config.yaml
num_hidden_layers: 8
hidden_size: 640
num_attention_heads: 10
num_key_value_heads: 10
head_dim: 64
intermediate_size: 2560
vocab_size: 8192
hidden_act: "gelu"
norm: "layernorm"
norm_place: "post"
norm_eps: 1e-06
positions: "learned"
qk_norm: false
attn_scale: 0.125
bias: "all"
tie_word_embeddings: false
parallel_block: false
init: "normal"
init_std_qkv: 0.0268
init_std_o: 0.00671
init_std_up: 0.0268
init_std_down: 0.00671
optimizer: "muon_variant"
learning_rate: 0.000326
lr_mult_o: 4.0
lr_mult_down: 0.7
beta1: 0.93
lr_head: 0.00468
max_grad_norm: 1.0
warmup_steps: 200
schedule: "wsd"
decay_fraction: 0.825
decay_shape: "linear"
final_lr_fraction: 0.0
batch_tokens: [32768, 65536, 131072]
max_seq_len: 2048
doc_mask: true
train_tokens: 599400000
max_steps: 9715
dataset: "wikipedia_en"
MLP neurons of a small language model. Each row is named by its layer, matrix (down: output weights) and neuron, and shows model dimensions 213-340. Each number is 200 + 30 x the weight over its row's rms, rounded and kept within 0 to 999.
A block is one neuron, or neurons of one layer that tend to fire together. Before each block is what it responds to, as a language model described it from the Wikipedia text at the highest values.

Description: Line break ending list items. Newline tokens that close a list item, table row or paragraph, especially after name lists like cast, rowers or players, before "- " or "|".
L3.down91,158,197,209,200,171,222,165,199,198,190,228,221,210,206,181,239,212,189,168,192,207,179,241,191,229,212,240,196,167,215,290,224,190,227,195,135,254,234,229,152,252,235,204,201,134,149,185,201,234,228,219,206,232,228,167,235,177,235,217,164,202,180,228,201,280,204,204,194,172,254,224,182,233,182,231,190,213,223,228,207,214,217,215,142,158,196,217,149,206,207,178,206,209,195,229,226,198,228,143,181,184,169,234,204,164,227,201,221,234,160,237,163,155,172,144,245,209,187,193,231,200,207,181,211,238,168,229,182
L3.down319,170,226,224,209,190,213,181,161,206,133,195,250,258,198,158,193,225,178,192,216,220,235,237,225,233,241,257,216,241,219,214,224,215,205,237,206,199,204,191,172,167,183,239,208,214,219,240,237,232,211,203,188,184,244,198,204,185,214,204,181,129,205,159,227,169,226,222,188,201,180,200,223,256,245,144,174,176,214,200,208,206,193,215,230,184,212,214,179,258,161,229,202,221,177,199,193,244,178,227,149,224,205,234,196,185,202,235,170,199,222,228,196,172,173,151,230,132,182,162,186,206,150,196,174,197,262,203,226
L3.down1420,192,210,222,140,196,215,206,188,211,190,228,195,227,203,203,168,174,157,201,201,218,202,230,237,207,193,214,193,211,228,191,230,178,197,155,224,226,193,192,147,175,168,224,209,197,181,213,228,208,215,248,183,199,206,174,216,132,217,179,231,235,162,216,240,213,162,195,185,203,242,188,195,200,201,118,202,173,173,193,223,150,173,212,148,214,201,216,229,223,232,177,166,158,188,228,207,189,163,150,212,187,246,221,204,160,218,160,213,163,185,216,249,209,194,198,237,205,213,140,248,191,180,163,124,205,165,228,141
L3.down1913,240,226,176,211,204,211,227,143,246,251,197,181,217,172,214,218,184,182,184,243,229,208,236,224,183,212,249,146,213,179,212,217,207,179,195,206,176,217,204,197,220,242,180,186,191,235,160,194,241,219,156,204,232,248,219,208,170,196,190,245,212,142,202,201,224,156,155,194,165,178,201,220,186,211,154,188,182,213,188,231,161,199,164,204,207,179,175,215,175,255,176,230,180,182,177,211,167,157,184,236,210,183,163,215,231,201,193,233,159,191,284,201,194,154,223,211,214,204,183,226,264,201,140,148,223,154,200,164
L3.down2113,184,180,235,219,220,174,189,199,182,144,219,227,295,222,160,205,224,196,231,183,195,245,206,161,185,168,180,212,193,175,226,207,210,174,193,243,252,194,253,122,235,211,240,214,225,183,203,233,251,232,207,198,212,155,210,145,179,213,222,207,257,225,212,197,165,136,185,156,200,225,218,170,141,260,217,163,151,219,199,175,202,178,196,227,220,205,215,205,177,179,193,235,196,204,196,178,130,132,198,157,191,191,235,173,168,238,152,143,208,209,159,184,238,156,144,207,237,217,152,210,234,211,203,203,232,157,179,166
L3.down2242,134,235,203,209,209,137,258,172,189,221,188,208,199,262,196,178,154,165,172,186,193,227,222,172,199,229,209,203,212,247,207,189,190,183,175,171,197,152,210,199,201,242,157,215,220,215,180,234,211,178,231,212,209,207,214,207,252,190,179,180,209,228,220,183,237,215,173,215,174,244,202,206,185,176,206,123,184,202,211,191,153,212,194,133,182,202,183,245,182,224,178,216,206,195,181,213,217,183,218,222,170,190,215,176,166,153,205,194,233,205,193,167,259,189,180,164,236,194,213,206,250,198,226,168,240,179,212,251
L3.down2301,170,182,184,169,234,204,225,182,171,184,223,202,242,163,223,222,254,194,187,215,187,211,252,208,200,209,207,191,229,196,219,202,173,231,197,128,230,185,184,176,196,184,237,218,129,171,218,254,224,199,196,206,201,181,198,249,174,153,232,235,204,195,243,255,188,226,204,255,203,204,230,219,176,205,173,214,183,193,201,211,184,171,187,200,235,186,232,209,199,225,177,200,199,198,221,219,166,212,177,192,200,170,219,206,187,215,179,254,250,153,247,208,210,194,192,218,219,232,223,196,232,222,167,209,198,184,212,234
L3.down2423,192,249,189,176,160,234,206,232,199,186,192,163,167,166,188,206,173,203,216,242,202,266,177,159,229,195,208,165,194,189,222,242,194,181,192,181,180,179,185,186,196,193,183,182,158,221,209,182,202,205,129,212,155,237,257,204,192,265,219,209,212,210,188,218,229,163,148,183,197,267,200,236,225,218,190,213,184,229,110,203,201,220,182,189,167,223,189,140,189,205,143,200,207,189,193,185,153,193,197,267,230,243,200,175,222,133,187,174,187,222,249,200,183,212,182,173,174,187,162,205,227,198,207,139,231,168,218,222

Description: Clause-ending comma. Commas closing an introductory phrase before the main clause, often merged with the word's end, as in "In 2003," or "During the playoffs,".
L3.down126,257,170,201,192,185,205,199,183,133,162,228,193,273,223,215,228,169,186,172,180,233,206,194,206,191,224,110,230,175,180,197,184,213,205,214,182,201,224,182,285,201,204,191,146,205,237,171,206,228,201,220,214,210,178,150,210,205,219,203,228,154,246,259,260,209,239,204,192,218,188,209,198,207,229,175,201,242,225,187,188,173,215,204,175,153,224,127,162,221,184,145,225,228,177,223,206,164,190,185,177,181,237,217,214,182,228,200,189,187,209,177,184,177,236,183,188,207,172,226,155,193,199,186,199,226,177,203,166
L3.down1051,192,210,204,210,200,217,222,170,230,276,198,190,232,238,183,202,198,229,215,223,191,178,235,171,205,252,233,220,209,213,174,133,220,207,204,199,205,207,198,253,176,186,250,161,205,188,220,216,217,175,151,260,231,154,162,208,217,177,227,249,216,237,177,187,181,246,260,238,217,204,189,229,190,152,181,183,145,213,177,192,177,215,156,211,198,128,225,149,176,214,214,191,211,207,217,186,158,237,192,188,187,193,217,215,164,200,162,212,259,233,194,206,169,192,220,205,190,202,217,206,161,180,180,204,209,217,215,203
L3.down1091,220,237,211,188,153,208,200,162,213,188,205,183,220,189,220,164,170,203,188,168,206,188,194,175,182,225,186,192,178,217,200,228,163,198,213,238,245,199,231,198,222,210,228,237,248,140,175,187,205,219,133,247,213,185,157,208,237,177,208,192,161,190,192,174,122,222,202,212,222,207,193,242,169,203,212,231,225,212,205,197,258,213,180,189,205,168,167,198,224,201,181,168,202,182,221,185,146,181,188,202,212,215,170,212,223,168,213,200,188,211,129,216,203,183,187,176,251,259,225,198,215,116,259,267,201,209,208,246
L3.down1142,154,161,150,168,250,200,156,168,220,157,192,185,192,120,248,228,170,271,177,218,207,194,245,188,130,191,231,185,188,193,138,173,207,205,221,199,206,158,201,156,166,191,227,217,170,189,181,204,182,186,163,224,229,154,146,247,191,175,204,185,182,209,232,178,161,208,216,243,182,229,210,243,185,211,177,148,213,210,234,232,185,187,228,185,169,181,234,217,221,262,193,205,176,167,151,237,158,233,261,199,190,235,198,164,185,186,183,204,238,209,206,212,210,256,210,238,216,197,222,186,193,201,179,212,178,208,173,146
L3.down1656,187,172,142,177,137,210,125,154,241,168,256,162,195,187,216,171,217,211,225,234,178,215,164,155,145,199,216,167,204,175,177,195,178,187,214,169,188,141,216,196,174,220,249,203,207,134,219,179,201,181,190,210,208,223,216,190,228,219,171,174,219,216,257,202,206,166,224,231,153,163,199,188,166,207,157,196,189,198,202,147,177,204,217,157,158,237,182,165,238,208,194,175,257,227,191,189,178,218,219,172,169,201,217,172,166,186,191,218,208,188,211,197,221,210,157,196,263,185,184,142,199,220,227,190,208,247,236,206
L3.down1995,193,181,155,185,211,262,141,217,209,170,236,173,234,170,185,212,185,205,222,175,206,174,172,189,226,189,189,249,177,197,148,216,221,193,197,221,228,181,180,219,207,185,213,231,188,212,219,209,202,199,199,240,200,186,210,250,232,155,208,228,181,198,218,189,181,205,223,153,175,197,265,180,264,192,154,169,162,200,153,200,194,224,202,149,149,207,173,172,164,205,141,191,147,182,221,229,223,169,206,261,196,162,191,241,244,219,210,211,197,165,213,201,196,204,193,192,130,198,218,223,177,213,194,202,206,217,213,123
L3.down2054,202,175,252,195,185,229,204,242,190,312,183,222,199,213,209,198,186,233,186,193,189,181,194,207,176,216,157,210,246,173,203,187,177,195,174,224,257,222,198,191,184,195,255,193,226,207,139,155,234,215,217,252,207,233,159,205,238,236,156,175,264,178,203,220,211,209,230,166,254,159,202,237,188,215,156,208,175,223,232,184,190,213,198,212,178,156,168,226,237,164,266,136,211,227,282,170,198,169,160,179,177,207,164,150,246,214,246,186,194,244,195,280,190,202,212,178,152,176,227,205,211,223,193,147,262,243,223,187
L3.down2358,217,167,192,210,157,186,237,176,216,203,217,273,177,176,218,201,219,131,213,201,197,184,190,212,142,176,223,256,160,137,177,196,149,311,253,171,218,178,238,228,195,213,186,142,166,202,211,180,168,207,189,203,186,124,192,156,240,220,187,228,195,232,192,193,265,257,228,174,227,196,242,193,150,155,234,215,235,204,149,181,196,215,167,222,218,223,166,162,167,218,275,158,191,225,232,210,166,183,230,167,166,195,175,192,172,143,187,199,193,235,203,192,252,194,195,194,190,189,222,230,204,191,167,163,205,152,140,174

Description: Table row breaks. Line breaks ending a row in pipe-delimited tables or list entries, e.g. after "| 9 |" in chart or squad tables, sometimes mid-row numbers.
L5.down1,236,247,193,203,208,204,219,203,224,164,197,214,248,208,170,256,198,227,130,175,172,209,222,214,209,140,239,245,205,231,203,240,218,194,139,212,199,232,210,198,148,202,250,208,224,254,292,176,178,138,262,171,140,178,220,273,195,225,170,213,176,216,203,192,220,195,230,261,164,196,214,198,207,166,221,246,236,165,191,178,172,197,165,212,198,203,208,175,201,198,204,210,190,156,208,212,176,147,216,185,190,257,163,220,198,244,190,215,190,227,226,156,152,176,178,203,138,193,165,120,222,165,154,215,175,192,175,226
L5.down87,216,126,285,174,181,126,190,205,172,230,130,186,175,189,211,162,198,192,178,198,216,189,274,216,185,242,207,226,142,214,188,202,226,190,165,204,191,188,207,226,202,233,181,185,192,140,217,224,185,187,226,219,200,171,240,146,229,175,250,256,189,169,197,251,172,175,223,186,222,197,215,208,269,231,201,197,218,136,184,223,182,185,220,198,142,198,190,192,161,208,185,273,170,158,225,196,121,225,247,182,181,245,216,191,229,216,203,192,164,205,163,216,191,134,154,206,231,209,249,227,181,224,243,172,210,184,220,195
L5.down391,225,205,224,218,183,209,206,163,154,161,230,209,207,207,195,234,199,197,143,219,200,175,208,174,218,185,208,195,162,217,204,224,183,245,220,209,229,188,179,177,189,214,187,208,233,135,236,270,214,171,229,195,242,189,241,248,236,124,173,210,190,221,164,199,239,212,201,255,264,161,193,215,215,215,220,220,238,205,211,226,157,182,193,214,175,173,189,174,177,214,234,195,245,148,178,137,196,176,199,196,197,216,195,194,192,228,248,172,188,217,164,247,191,200,226,144,222,176,177,202,166,189,220,235,175,228,156,195
L5.down852,214,206,186,203,123,226,207,215,227,177,125,192,203,213,222,206,187,157,134,183,214,190,180,196,223,222,239,191,201,226,204,202,192,180,186,190,183,202,202,183,144,216,202,185,218,214,228,208,214,215,244,180,227,146,223,239,249,132,271,142,185,204,186,208,196,182,181,131,217,211,167,214,211,215,171,241,174,183,165,180,194,186,191,189,241,199,172,241,183,183,228,226,205,231,235,259,217,179,216,205,197,245,219,174,204,201,231,102,159,172,177,200,161,188,149,212,192,228,158,188,213,175,197,231,186,217,245,210
L5.down1454,278,168,185,193,209,252,216,211,174,225,235,160,227,147,199,158,171,243,162,101,190,202,170,157,200,204,282,110,209,193,220,166,222,229,218,194,206,215,231,194,201,164,194,215,170,207,208,155,201,213,228,152,213,178,220,193,213,177,152,204,222,200,192,206,223,198,215,209,225,212,173,147,216,187,239,249,190,216,197,143,215,171,175,208,241,168,244,198,169,270,202,197,239,158,215,183,174,243,240,286,219,171,160,126,175,201,171,243,194,182,162,224,201,177,146,200,198,213,207,197,220,253,149,247,222,224,181,188
L5.down1706,253,232,212,193,158,115,157,234,222,210,255,174,195,242,202,222,190,204,226,177,232,210,210,226,187,239,176,206,207,184,238,160,220,183,247,176,188,172,180,219,190,228,187,281,174,214,222,188,149,237,203,199,207,211,209,230,220,207,149,203,202,198,183,211,208,238,228,224,201,178,177,259,187,173,191,185,218,180,178,230,203,194,191,234,210,199,203,183,169,253,226,245,241,189,174,226,166,176,199,199,169,126,233,172,183,208,195,214,271,178,220,238,193,193,183,186,159,159,222,210,189,236,212,198,173,214,166,189
L5.down2335,143,193,193,172,219,173,200,226,193,186,178,174,215,197,229,196,139,170,163,144,228,175,210,132,197,248,194,181,221,223,211,206,154,195,220,127,179,236,203,191,171,185,199,171,158,162,174,203,216,198,206,173,216,175,160,165,172,204,183,196,204,163,169,222,264,235,183,217,185,238,172,230,237,204,177,260,182,195,147,180,195,207,231,177,143,183,203,243,230,193,190,182,134,299,223,192,215,195,230,213,144,268,193,189,202,227,222,219,192,211,184,223,155,163,167,256,172,212,193,222,183,245,220,211,193,206,177,244
L5.down2343,202,179,229,214,189,204,187,186,162,192,238,239,225,195,200,153,207,194,200,194,225,245,205,237,175,215,192,277,183,257,213,192,156,219,273,225,221,180,182,206,222,211,202,192,198,203,229,203,178,234,220,211,189,243,206,177,220,176,212,231,134,237,218,126,202,179,185,195,192,187,182,208,210,117,165,199,196,183,177,165,168,208,225,223,220,207,175,205,199,175,218,204,213,205,142,239,249,227,183,166,140,275,186,225,198,176,224,235,212,174,193,200,211,226,195,141,209,209,204,240,172,226,197,158,219,163,187,208

Description: Mid-word "l" fragments. Word-piece tokens containing "l" (also il, ra, al) split from a word's first letters, often at the start of quotes: B-l-ood, b-l-ues, Man-il-a.
L3.down135,220,196,200,153,203,207,205,201,232,194,202,210,237,177,212,179,167,174,196,205,240,181,202,238,144,158,162,245,179,241,190,200,147,182,201,141,266,239,158,218,163,182,199,217,212,203,248,179,242,187,222,186,228,162,222,178,197,171,196,215,244,179,236,145,230,190,195,184,180,186,171,205,222,231,233,184,169,116,211,188,247,221,132,217,171,197,180,224,196,198,190,180,144,199,193,123,253,228,215,216,273,222,229,158,189,188,240,169,234,204,223,201,237,197,179,161,215,207,150,164,206,155,208,228,171,219,216,192
L3.down311,217,254,196,198,215,119,206,242,179,215,184,131,223,203,212,273,177,142,204,203,148,211,208,161,220,216,195,159,196,146,200,208,179,237,194,161,175,226,187,218,155,200,193,200,238,147,183,220,166,200,201,214,169,196,200,209,194,197,233,188,201,224,204,208,187,176,173,228,258,195,188,196,239,126,193,237,191,182,189,206,215,217,222,218,254,184,189,214,213,176,261,109,199,177,137,230,219,236,227,195,240,189,240,163,205,217,207,211,207,186,223,194,258,225,202,195,201,225,291,208,209,159,225,206,174,233,186,164
L3.down626,171,187,170,143,165,174,173,207,229,204,174,176,170,220,212,98,177,243,195,215,261,158,244,232,100,187,192,166,162,216,224,218,149,177,198,219,187,201,174,242,198,235,183,188,241,159,235,211,172,195,178,164,206,241,180,223,192,209,219,170,267,196,160,139,218,165,207,140,202,215,199,255,197,236,225,205,195,138,198,210,196,148,201,198,215,189,193,218,197,200,157,246,186,202,165,220,203,235,229,212,171,156,222,162,209,177,223,256,257,189,235,236,167,206,189,233,182,177,212,170,199,192,184,217,239,241,192,193
L3.down691,211,267,175,178,223,180,249,270,205,207,257,181,244,180,169,191,176,173,210,218,200,192,200,204,179,192,178,233,203,201,157,221,178,226,128,225,202,166,210,191,217,187,230,178,203,177,233,164,165,183,220,192,218,218,216,220,209,200,194,234,186,206,179,191,211,211,197,155,209,182,153,259,207,231,172,237,230,191,179,203,256,234,154,194,224,227,226,209,176,183,217,145,170,187,203,146,166,184,137,216,208,215,194,145,238,211,182,219,159,148,213,240,222,212,173,243,166,163,184,221,182,217,241,194,209,196,184,224
L3.down1295,170,168,164,196,166,231,220,283,203,212,213,162,228,212,173,199,192,208,207,198,174,226,249,206,198,277,202,171,201,225,150,150,181,171,208,224,224,204,228,221,206,169,237,174,195,169,199,212,229,168,202,209,217,184,269,165,233,245,184,196,150,197,186,228,246,202,215,247,188,114,148,210,215,157,211,205,226,238,206,195,210,263,200,258,189,197,157,183,213,141,193,185,225,190,212,185,214,173,165,176,215,215,196,213,185,192,193,208,205,173,195,188,173,233,192,191,183,188,217,183,265,208,205,210,171,206,218,279
L3.down2186,139,192,195,205,172,205,209,183,196,147,238,197,219,223,221,241,196,218,157,235,186,193,186,170,189,181,203,238,204,203,177,222,198,213,193,236,171,180,195,216,170,191,195,208,222,216,225,160,188,215,213,244,154,192,193,207,202,201,183,213,202,195,168,180,195,186,213,187,175,196,160,242,227,156,163,187,218,171,165,197,240,220,193,220,201,223,224,210,200,198,216,183,176,170,205,173,226,137,187,188,216,245,170,242,158,211,185,207,203,235,191,217,164,225,210,230,179,202,184,144,194,192,174,181,219,180,256,264
L3.down2347,222,203,215,199,184,180,217,224,229,200,253,210,187,164,177,213,197,178,197,192,157,193,172,226,175,190,190,186,236,207,270,209,208,202,195,211,181,224,178,229,212,203,192,146,222,235,193,158,199,167,220,210,180,177,188,217,171,244,238,156,156,155,218,151,276,205,183,157,205,219,210,179,216,254,165,234,239,205,212,119,245,164,183,210,253,158,199,200,198,204,265,178,187,172,220,215,209,219,180,135,224,174,198,183,165,224,141,143,167,200,223,226,169,250,223,220,186,200,147,194,192,187,268,144,180,188,203,195
L3.down2382,209,196,219,174,203,175,253,229,206,203,211,150,209,161,190,189,219,226,195,176,210,247,240,166,214,245,185,183,187,210,145,219,165,225,205,221,203,196,223,230,208,252,191,193,244,175,154,205,240,172,196,258,198,206,188,189,201,216,170,228,186,225,216,221,193,180,201,138,204,212,159,234,236,221,202,190,202,154,206,183,210,205,209,198,217,154,153,210,188,211,174,184,205,200,182,200,172,174,167,167,231,176,166,195,191,229,203,207,237,223,196,222,208,264,132,199,222,241,184,143,223,173,192,143,234,200,253,186

Description: Mid-word consonant fragments. Single-consonant word pieces (l, z, v, k, h) split off inside a word, mostly names and rarer terms, e.g. rele-v-ant, O-z-one, Tan-z-ania, Al-v-arez.
L2.down2030,170,109,240,207,259,210,168,214,157,178,151,206,222,168,214,245,168,216,265,206,187,182,243,182,156,149,157,182,195,177,206,230,205,201,218,233,179,191,160,240,165,184,184,228,224,168,167,242,195,190,175,152,204,268,172,128,263,212,172,171,213,172,215,203,209,179,233,202,227,262,217,196,253,133,233,207,248,179,158,212,249,199,165,155,210,226,196,130,205,196,158,185,202,178,163,191,187,177,210,207,237,214,247,166,173,205,213,145,166,157,225,205,211,232,255,188,228,218,223,125,211,185,217,227,197,225,219,203

Description: Line breaks in structured layout. Newline tokens in tables, infoboxes, and heading sections, especially after a row-ending pipe, a blank line, or a section title such as ===History===.
L2.down2121,220,250,182,185,196,201,211,177,238,183,158,222,243,121,218,180,220,257,209,199,170,150,143,215,262,170,204,276,202,176,207,215,173,174,150,268,156,190,194,215,196,169,191,171,177,202,191,191,225,220,180,195,227,202,166,196,185,156,238,159,223,221,168,198,167,216,234,235,184,177,186,160,214,246,222,264,194,156,229,195,228,188,140,222,221,220,188,180,223,194,183,200,197,205,262,220,243,198,196,177,225,166,176,238,163,214,201,219,176,174,201,168,184,194,242,238,201,185,238,195,190,196,245,178,210,143,182,172

Description: Introductory clause boundary. The comma or word ending a sentence-opening phrase or subordinate clause, often after dates, e.g. "As of 15 April 2014," and "Though...degree,".
L5.down49,170,189,285,201,227,191,184,185,243,244,220,218,299,212,221,175,211,207,185,200,203,225,164,193,167,210,223,186,119,162,215,190,217,218,200,211,182,201,194,181,168,198,140,151,248,154,175,232,140,194,192,182,219,186,221,181,188,184,230,205,248,215,222,218,218,234,196,160,193,198,226,253,166,198,168,229,137,217,187,239,137,224,168,166,204,146,212,185,111,208,275,198,259,233,219,215,210,215,170,196,220,242,228,116,217,229,176,236,181,236,159,155,185,163,194,163,210,217,215,233,204,167,207,214,172,180,178,186
L5.down113,164,227,182,251,249,211,148,181,194,259,232,205,238,237,169,242,210,211,211,187,195,169,184,150,190,182,197,227,236,226,185,204,143,165,193,173,212,221,184,242,263,229,185,190,218,219,199,191,216,216,202,186,233,238,203,237,230,271,184,201,165,204,214,175,187,194,167,202,211,184,194,161,222,200,168,198,209,208,160,193,184,225,191,212,220,229,152,194,184,170,192,204,244,189,171,173,201,172,261,133,203,239,250,234,197,243,177,194,153,224,228,200,169,198,208,212,230,207,198,199,237,157,169,224,218,201,200,167
L5.down694,216,176,199,183,149,245,202,205,167,187,239,224,205,171,207,204,150,226,173,234,175,217,168,175,205,180,239,205,162,186,193,178,202,155,210,209,225,211,179,209,220,207,223,246,204,185,178,219,202,218,256,176,184,223,165,209,158,199,204,209,176,189,207,231,215,194,219,160,197,250,184,199,198,210,210,259,206,138,211,215,193,241,205,236,151,254,179,186,167,197,150,227,172,250,211,138,219,175,169,216,226,206,168,228,251,170,212,173,271,226,213,208,203,211,226,165,103,200,184,173,241,162,224,195,238,215,159,172
L5.down1634,186,251,221,200,206,195,199,153,154,216,242,183,192,212,184,170,211,174,226,216,217,191,181,194,183,205,161,187,213,212,263,208,192,274,237,182,177,204,231,218,237,209,146,169,149,181,134,231,174,229,244,194,275,226,265,202,241,198,176,250,148,164,213,184,229,226,229,212,209,224,177,166,185,210,172,208,208,194,201,242,181,176,165,210,203,251,172,146,162,178,213,170,147,240,236,197,193,191,183,205,158,209,215,210,197,168,218,190,161,154,195,153,219,222,234,214,205,223,180,222,228,224,194,189,199,213,241,189
L5.down1755,122,196,202,185,220,210,221,150,176,235,178,235,250,194,236,174,191,180,170,166,217,180,157,197,213,176,162,229,192,227,201,148,226,240,197,233,142,164,181,202,216,191,213,208,203,244,179,216,203,199,202,238,217,152,155,175,240,172,184,243,214,216,235,209,176,197,196,173,212,170,206,158,172,170,183,177,166,228,199,176,200,202,211,224,274,216,222,226,209,186,154,199,208,167,193,211,166,240,200,204,188,164,208,174,209,203,169,246,226,209,208,215,186,191,219,150,186,215,215,183,204,191,162,205,238,179,215,199
L5.down1922,234,194,202,206,186,148,210,201,212,181,184,222,153,229,176,161,216,217,213,180,195,198,244,241,211,178,159,207,179,196,224,192,186,147,173,184,202,223,177,135,177,184,192,209,242,213,210,228,185,188,175,230,191,208,223,153,93,222,191,207,159,151,257,170,247,205,200,222,165,201,197,214,267,221,201,139,172,150,200,189,179,153,249,243,199,181,221,217,134,235,161,172,150,205,172,214,156,219,214,214,183,217,170,187,210,255,216,168,206,211,185,186,176,172,194,223,133,191,202,138,211,225,215,251,229,239,237,142
L5.down1995,123,193,195,154,225,177,184,205,165,207,172,193,157,241,223,220,211,216,138,227,200,193,208,207,243,218,187,162,173,180,191,172,206,192,196,213,209,181,209,226,192,240,144,167,171,227,158,200,196,267,140,196,204,228,205,176,249,189,220,215,179,131,205,172,227,216,184,185,203,208,154,159,212,239,200,213,164,175,258,176,238,178,154,224,187,129,164,192,204,147,176,266,203,197,179,202,237,143,157,216,203,198,244,212,182,174,188,203,210,216,228,263,223,253,160,239,208,187,223,175,203,220,232,186,237,153,236,208
L5.down2355,187,201,227,173,212,176,176,200,240,175,222,203,177,216,218,176,220,179,220,220,197,190,231,201,194,190,171,209,160,203,217,143,176,264,194,214,249,197,174,187,194,166,179,231,178,183,187,203,167,169,198,231,210,211,202,256,171,240,208,217,194,186,220,248,208,189,171,198,197,175,162,197,171,233,186,160,214,196,224,188,158,177,185,168,153,171,199,163,163,204,218,234,212,205,146,232,239,181,239,275,211,192,289,209,208,253,199,250,213,171,195,219,250,216,205,200,177,181,169,220,188,167,220,133,254,220,193,194

Description: Second piece after D/N. Short word-piece fragments right after a one-letter or short word start, mostly D or N, inside split names and rare words, as in D-l-ouhý, D-ig-by, N-od-dy.
L5.down478,245,204,244,199,229,231,195,213,200,220,193,245,203,227,179,238,144,167,200,194,196,218,189,175,181,207,236,158,184,140,187,159,197,188,247,240,119,200,150,223,199,231,169,188,236,173,179,201,207,169,210,203,261,215,192,189,138,194,205,256,237,187,199,213,153,216,208,166,159,190,195,184,209,188,218,241,204,202,122,245,164,242,174,193,170,159,219,216,119,146,251,256,243,186,226,196,177,179,206,202,254,206,229,222,176,169,236,245,156,238,174,274,197,202,173,230,189,185,222,210,228,237,247,203,216,219,215,215
L5.down530,170,147,175,223,195,190,211,208,139,215,240,240,199,273,195,192,126,183,225,189,264,174,240,185,253,216,226,200,254,196,212,119,249,252,147,154,168,205,232,216,229,187,218,112,211,180,221,210,167,239,164,165,204,237,169,195,215,203,193,153,160,218,119,204,176,213,197,189,198,205,178,272,206,157,191,168,197,199,225,188,154,189,194,219,174,183,211,172,203,238,202,180,189,207,223,165,228,189,157,200,184,223,216,176,232,228,208,247,258,201,231,210,218,181,169,232,199,140,220,188,220,172,203,168,209,233,187,176
L5.down581,142,229,174,208,208,216,210,193,181,165,205,185,199,169,218,206,141,183,253,196,165,199,224,156,188,225,187,121,166,184,244,142,204,233,219,187,200,184,181,194,217,220,179,200,230,231,215,173,223,210,180,159,223,188,183,188,154,224,184,187,242,187,205,181,170,194,192,146,214,164,246,173,205,165,156,200,209,223,192,199,259,206,183,209,246,201,219,211,222,216,165,176,193,199,200,206,191,213,150,206,255,232,228,163,216,160,174,210,213,232,256,213,175,241,208,198,186,261,177,194,146,189,200,208,181,168,218,204
L5.down843,210,181,164,157,187,228,221,177,225,200,195,199,173,264,189,268,173,273,189,209,203,198,174,186,223,195,189,176,167,169,186,194,235,224,176,179,213,218,168,204,143,233,194,173,186,192,197,156,158,212,156,200,193,218,180,220,242,169,201,251,210,155,228,201,187,236,253,196,212,151,222,185,211,199,195,227,241,187,230,208,176,161,201,211,183,235,235,174,171,192,228,173,153,190,144,146,216,179,167,167,155,173,177,220,187,225,222,203,152,251,206,195,206,172,232,239,148,127,198,167,148,224,210,233,230,210,239,239
L5.down1046,268,232,217,217,193,221,226,218,231,199,244,205,159,234,194,191,204,170,236,213,210,192,203,212,183,196,205,177,220,217,286,230,181,183,198,203,238,172,170,199,161,128,161,212,192,198,188,155,187,159,206,207,150,260,252,210,235,214,213,128,175,174,210,207,199,192,140,212,215,203,247,198,195,237,152,195,222,238,220,213,190,214,191,208,180,205,201,176,194,192,179,176,233,181,206,208,262,212,206,235,190,165,197,209,199,198,139,173,190,131,184,213,166,283,187,163,213,211,205,217,201,230,257,288,228,221,213,124
L5.down1550,164,251,211,223,194,214,135,259,196,201,221,231,218,186,193,195,203,257,162,224,159,149,223,223,149,216,215,244,188,215,204,166,228,179,222,228,232,147,202,184,204,215,220,245,237,142,236,188,173,201,224,209,180,195,187,242,256,196,222,265,199,180,281,184,244,177,217,223,180,193,219,202,153,149,180,279,204,188,216,165,229,185,220,161,137,223,187,147,232,222,239,220,241,219,175,197,224,234,205,203,185,128,169,214,235,178,184,237,187,235,169,228,207,182,178,225,191,230,223,181,290,181,191,183,216,214,173,169
L5.down1578,200,228,184,194,278,172,260,195,227,216,244,215,197,158,214,228,252,169,161,234,169,205,175,183,184,162,172,184,126,181,192,154,198,147,202,236,187,159,228,200,192,204,170,179,205,173,187,219,220,197,194,199,223,214,242,165,214,235,177,206,220,205,235,216,187,219,159,173,215,169,209,261,205,187,204,199,174,190,188,153,209,225,222,199,197,207,193,212,167,228,191,212,210,223,198,200,160,224,207,233,201,202,204,189,235,225,205,186,172,211,212,225,201,246,203,195,253,172,189,195,205,223,222,217,169,188,153,219
L5.down2323,183,157,258,258,178,210,201,162,206,251,178,223,235,202,242,198,165,183,161,225,125,238,180,172,226,214,237,232,171,181,239,213,223,196,171,166,212,219,175,200,213,180,224,200,167,190,247,167,247,238,168,230,181,231,202,229,212,170,196,217,223,209,184,209,225,224,159,159,231,200,138,181,187,251,190,183,173,221,198,144,236,236,160,193,203,224,149,185,190,159,221,200,195,219,187,179,204,207,180,189,250,196,244,194,218,229,212,255,218,203,233,162,198,182,178,192,209,171,227,185,220,235,172,195,182,186,268,220